Weights of a small GPT-style language model, trained from scratch on English Wikipedia.
Size: 12 heads of 64, MLP 2048 SwiGLU, vocabulary 21080, 89.9M parameters.
Training: 583M tokens, 8407 steps.
MLP neurons of a small language model. Each row is named by its layer, matrix (gate and up: input weights) and neuron, and shows model dimensions 480-543. Each number is 200 + 30 x the weight over its row's rms, rounded and kept within 0 to 999. A neuron's up and down rows have the sign that makes its largest values positive.
After each neuron's rows, "fires after" lists the tokens most often just before its 100 highest values on Wikipedia text that the model never trained on.

L5.gate861,199,185,191,146,230,186,236,159,175,172,198,198,228,183,214,244,164,232,196,187,231,215,199,187,197,188,163,264,210,159,223,205,186,251,195,181,229,141,185,181,198,190,198,171,200,208,218,232,199,222,246,197,218,217,183,196,208,193,261,166,174,182,135,154
L5.up861,179,232,176,171,276,168,234,240,211,214,217,191,187,159,240,227,220,221,187,170,192,226,196,202,204,206,241,181,158,244,222,182,232,202,166,211,176,185,245,233,199,228,138,239,178,205,201,193,214,230,193,170,183,170,146,219,205,173,136,288,255,213,206,246
fires after: ",", ".", " in", "|", " that", " the"

L5.gate218,224,228,237,262,227,200,191,230,193,180,215,284,183,195,216,213,143,203,234,188,250,221,211,196,252,188,215,171,159,182,184,200,207,222,194,161,211,210,182,258,198,173,190,184,165,190,193,219,196,181,149,201,194,194,217,180,184,186,194,207,222,181,188,222
L5.up218,185,175,195,241,228,256,192,168,186,177,191,265,241,163,248,184,199,213,203,177,198,214,192,195,207,220,193,158,246,178,213,211,209,215,158,211,188,169,241,249,184,180,142,232,207,209,167,241,255,219,185,193,175,219,263,193,173,220,217,190,202,178,158,257
fires after: " ", " |", "1", "0", ";"

L5.gate1346,215,265,228,218,221,214,173,207,218,146,198,203,249,218,214,251,244,202,189,179,195,261,226,237,236,196,216,177,263,238,250,193,144,203,261,157,178,228,233,206,210,179,224,168,156,191,170,224,149,138,191,246,209,192,258,224,209,249,261,175,191,187,203,199
L5.up1346,181,177,163,186,182,201,197,208,191,192,194,164,179,158,243,198,168,210,213,117,210,188,221,198,174,175,213,210,196,264,247,199,246,176,224,155,197,190,244,229,192,174,143,209,187,225,223,205,188,163,213,219,151,225,206,183,199,206,250,184,200,184,174,248
fires after: " ", " |"

L5.gate1843,210,196,232,218,174,209,194,252,207,244,199,190,220,202,232,253,203,157,198,199,182,122,168,203,213,211,189,255,213,174,203,190,185,133,239,202,195,226,181,231,189,196,196,159,168,155,196,110,169,229,228,195,198,174,177,212,178,214,159,261,185,189,165,222
L5.up1843,242,202,159,231,212,221,255,185,182,225,221,186,166,165,226,242,188,223,245,215,241,227,205,144,181,203,138,247,189,182,172,223,224,226,169,249,195,203,197,196,218,165,162,235,195,222,199,162,188,204,226,257,210,231,188,194,168,234,186,252,193,209,200,181
fires after: " ", " (", " /", "–"

L5.gate413,175,223,169,182,177,306,213,240,201,134,215,236,178,205,215,235,241,189,215,193,241,234,211,159,225,201,199,174,201,194,177,163,273,226,204,164,203,208,232,261,241,190,174,200,172,201,186,145,244,225,189,227,188,164,192,210,200,218,218,177,244,170,192,237
L5.up413,231,201,195,229,238,225,155,184,162,212,192,212,188,216,227,172,217,191,155,180,206,210,182,152,135,166,226,169,211,217,183,174,190,263,191,183,185,166,269,189,219,182,147,165,181,180,188,189,160,257,212,160,219,272,235,196,239,173,199,218,191,176,208,229
fires after: " ", " |", "–", ")", "14"

L5.gate1178,251,200,166,211,193,168,228,174,159,133,186,256,175,207,238,171,177,220,193,181,184,216,154,218,208,204,241,219,204,216,219,230,150,176,205,195,145,211,187,183,157,190,164,210,193,169,204,247,186,200,170,224,188,196,164,208,173,165,182,204,180,216,210,184
L5.up1178,177,204,97,229,196,252,230,174,218,189,164,209,221,198,219,196,217,182,222,136,155,183,257,146,190,233,216,199,253,192,223,230,235,196,189,189,165,190,193,178,134,202,220,176,145,221,216,181,198,221,257,166,224,213,147,188,198,226,191,226,179,193,229,224
fires after: "–", " ", "2", "3", "0", " |"

L5.gate31,231,188,249,186,195,214,182,194,197,218,175,217,222,238,256,221,138,195,205,187,185,196,204,191,231,197,201,164,224,197,211,131,171,158,241,198,187,204,259,231,204,127,291,155,232,175,195,204,173,220,192,205,202,228,183,192,146,172,215,180,219,165,158,266
L5.up31,238,242,190,158,196,178,205,204,205,187,202,212,185,173,258,183,179,174,213,142,156,210,207,147,236,175,188,173,186,186,195,138,249,188,238,259,256,226,171,205,227,160,200,141,184,207,268,228,241,250,162,255,150,188,225,248,120,233,186,169,205,198,252,218
fires after: " ", ":", " at", " |", "8"

L5.gate1999,178,189,191,172,246,230,230,231,178,165,150,193,217,240,202,242,226,228,222,184,248,197,242,183,213,198,206,178,169,216,163,188,186,221,159,215,172,167,200,117,236,202,228,215,171,157,183,167,212,203,252,194,173,191,215,163,220,165,178,194,209,177,239,144
L5.up1999,136,223,159,174,239,179,194,182,215,282,185,191,204,228,170,165,184,212,190,171,219,187,214,275,160,198,181,213,166,200,184,238,200,229,187,229,178,199,182,236,244,224,155,195,187,184,177,187,201,221,244,186,189,218,245,177,274,195,153,231,222,197,160,239
fires after: ",", ")"

L5.gate391,181,180,212,210,177,135,130,170,238,264,233,244,169,221,211,182,218,164,216,220,264,202,208,294,244,194,178,255,213,218,208,155,222,212,179,260,220,193,180,238,170,230,176,223,183,200,213,144,173,214,174,156,182,230,168,221,200,215,178,181,224,179,176,267
L5.up391,222,162,164,235,173,233,192,225,210,167,175,201,213,205,228,156,219,140,222,234,217,185,166,214,182,215,208,198,181,212,174,222,184,221,210,177,215,198,180,214,213,236,132,263,223,172,175,209,219,209,181,214,188,133,193,209,167,252,166,199,218,223,160,195
fires after: " ", ",", "–"

L5.gate267,236,191,216,216,180,154,208,226,216,171,219,159,187,205,223,222,162,197,220,237,233,143,146,184,223,209,214,197,124,184,217,192,222,180,205,206,148,220,192,244,202,207,161,137,234,237,197,165,147,237,167,189,210,251,157,184,178,196,189,177,199,149,151,235
L5.up267,231,188,221,222,157,211,216,168,160,202,208,193,272,245,169,267,220,245,165,235,222,235,136,236,188,180,215,215,179,185,249,238,233,199,167,174,168,187,230,192,186,164,176,222,170,191,171,172,145,163,263,198,176,159,193,211,234,218,183,256,186,201,209,200
fires after: " ", "–", " ("

L5.gate1697,219,221,167,195,175,171,191,202,214,239,218,196,225,174,248,218,197,197,201,238,186,172,184,212,186,222,256,277,149,120,227,174,175,198,157,199,192,195,186,141,171,205,184,222,165,193,223,210,191,242,227,136,216,189,177,228,246,219,237,216,200,182,201,212
L5.up1697,228,199,191,183,154,223,182,167,192,234,167,185,210,184,193,219,269,164,176,201,145,245,266,204,154,212,201,175,262,230,138,219,204,203,177,210,218,216,170,196,196,232,207,217,121,205,256,165,243,251,212,214,177,129,177,218,176,223,179,190,169,183,182,260
fires after: " the", " of", ":", "==="

L5.gate843,217,172,163,237,225,175,193,201,181,150,143,239,231,150,179,217,170,182,204,200,217,166,158,180,155,242,235,236,200,224,205,243,209,221,207,221,196,258,168,229,226,178,194,202,188,180,200,155,177,254,177,158,226,212,230,204,238,190,184,243,198,145,246,197
L5.up843,150,230,163,217,217,233,181,207,166,140,163,215,218,234,178,209,172,158,211,130,160,198,206,218,176,159,223,176,215,153,234,203,180,191,171,159,256,202,197,224,199,181,233,205,172,203,225,173,163,231,216,182,190,190,185,185,260,175,202,193,224,204,226,244
fires after: " the", "The", " The"

L5.gate1245,250,192,178,180,187,181,163,187,196,191,211,185,182,209,172,257,224,220,156,185,203,202,206,225,203,222,232,174,169,216,223,148,202,220,186,184,184,229,188,207,173,169,185,164,178,190,218,209,201,215,164,223,160,207,239,226,194,221,180,183,200,190,221,246
L5.up1245,108,190,192,198,177,254,239,222,208,184,225,192,235,166,182,155,195,152,237,226,237,219,228,222,204,191,213,157,179,215,199,195,184,300,196,238,285,216,253,171,176,181,222,136,197,198,164,163,198,217,163,189,136,212,254,221,193,193,189,249,252,212,222,216
fires after: " ", "–", "5", "4"

L5.gate1340,201,180,212,169,250,183,182,168,215,154,213,162,221,160,182,238,151,218,177,181,225,246,229,243,242,216,213,195,182,185,242,176,189,205,236,216,173,180,212,216,216,208,242,184,162,211,193,216,198,284,254,252,207,177,193,158,255,216,200,199,218,233,214,213
L5.up1340,224,190,209,218,193,233,243,164,207,239,240,246,174,207,182,197,161,192,213,223,246,196,218,149,211,232,177,208,165,176,157,248,203,189,200,182,213,246,256,225,198,190,203,187,210,214,204,160,214,188,214,206,217,189,183,177,163,168,242,223,205,216,272,204
fires after: "3", "2", "1", "4", "00", " a"

L5.gate1031,270,197,247,148,165,191,140,232,170,273,201,188,184,179,153,166,198,199,193,165,177,175,212,194,191,192,200,183,240,178,217,200,161,137,129,194,207,191,155,166,209,184,202,207,181,175,178,279,223,210,194,198,233,198,199,208,166,187,213,201,219,178,178,204
L5.up1031,201,239,231,203,247,242,168,236,196,227,226,204,184,174,225,182,202,254,282,223,190,148,208,234,203,197,226,195,174,204,209,176,164,271,144,178,265,175,225,207,272,164,167,244,194,219,145,255,188,219,190,242,199,201,202,210,184,206,131,244,202,239,226,153
fires after: " ", " (", ".", "–", " Apr"

L5.gate94,173,183,208,244,190,227,245,136,241,208,208,109,176,181,175,158,170,198,193,185,134,220,249,141,143,171,236,185,186,226,161,199,186,204,218,166,157,236,177,244,240,252,218,99,184,197,216,192,216,167,210,232,157,202,209,142,214,195,222,183,215,214,191,201
L5.up94,156,174,173,206,227,252,194,230,197,221,194,232,134,259,249,223,240,257,203,186,194,231,238,197,187,223,254,236,207,240,190,149,179,237,237,239,269,221,194,193,206,155,173,183,191,226,190,169,167,166,194,221,219,143,220,260,245,173,183,247,170,179,227,154
fires after: "1", "0", "3", "2"

L5.gate1197,208,174,234,218,300,203,189,236,224,165,200,223,220,186,214,177,228,211,188,171,229,251,208,156,197,203,238,182,187,176,200,165,194,151,220,217,186,202,189,245,197,207,181,194,165,219,245,172,165,170,186,219,254,229,171,164,188,217,149,208,197,151,195,258
L5.up1197,178,166,201,219,174,175,224,212,235,188,186,181,199,174,254,177,178,238,185,244,239,233,236,218,172,240,238,195,214,273,205,175,182,221,193,243,184,194,170,262,155,152,216,169,163,196,184,210,152,169,198,200,270,176,247,243,184,230,218,210,242,245,204,208
fires after: "–", "-", " ", " Def", " -"

L5.gate2009,218,205,233,171,130,195,206,201,179,161,192,173,227,186,185,223,204,189,223,198,261,232,189,179,209,159,159,175,223,178,163,217,159,176,178,220,196,182,178,239,200,219,174,201,194,213,154,217,206,213,151,245,174,175,146,209,204,179,187,151,198,167,240,212
L5.up2009,244,226,183,163,243,217,232,203,159,236,184,177,215,164,175,150,212,225,218,167,222,173,250,184,183,213,210,238,196,181,200,187,237,200,236,165,177,161,196,159,170,172,211,213,177,197,236,170,129,209,210,216,196,202,175,205,253,202,180,186,189,192,195,225
fires after: ".", "1", "0", "2", "3"

L5.gate221,218,260,215,256,175,207,178,199,211,231,269,206,186,234,217,245,176,195,199,200,248,148,217,180,142,190,211,139,221,192,166,181,230,171,139,238,259,217,204,203,190,146,183,198,164,216,188,208,168,173,182,197,171,232,223,230,144,212,202,153,223,216,217,217
L5.up221,154,200,198,213,183,162,187,233,184,251,142,143,231,180,180,223,220,201,198,217,174,210,177,216,200,154,183,176,186,194,243,205,237,200,234,195,153,162,180,183,201,213,211,196,181,197,237,237,234,211,219,195,224,209,197,178,166,154,222,196,189,227,196,172
fires after: " "

L5.gate1656,214,191,271,198,258,211,202,188,210,156,183,203,209,221,196,203,218,190,233,195,212,177,257,195,169,175,238,176,231,182,243,224,194,159,175,183,162,177,177,187,226,138,180,210,198,136,206,220,216,222,229,184,237,188,236,196,211,203,198,220,203,183,211,205
L5.up1656,242,188,120,253,205,215,198,144,201,125,195,239,248,151,228,200,189,217,292,164,207,216,222,164,152,185,210,130,213,143,212,182,252,197,185,143,188,180,228,168,191,122,154,131,240,219,189,219,229,128,151,273,227,219,225,176,156,217,188,179,226,179,221,216
fires after: " the", " a", "The"

L5.gate1018,253,170,216,272,171,229,172,200,256,223,235,201,210,173,224,222,196,176,212,186,249,188,297,212,203,181,211,161,202,200,191,213,191,228,188,164,170,223,186,201,150,189,239,219,180,180,204,211,197,221,167,202,242,221,144,150,121,183,223,217,140,207,174,164
L5.up1018,155,233,188,263,201,222,236,200,198,206,215,214,183,224,192,167,224,163,246,237,201,218,197,204,225,151,207,214,179,177,164,227,182,216,220,256,205,181,230,209,260,201,218,221,173,213,199,235,226,271,174,228,201,216,199,203,168,161,200,206,200,226,208,202
fires after: " ", " |"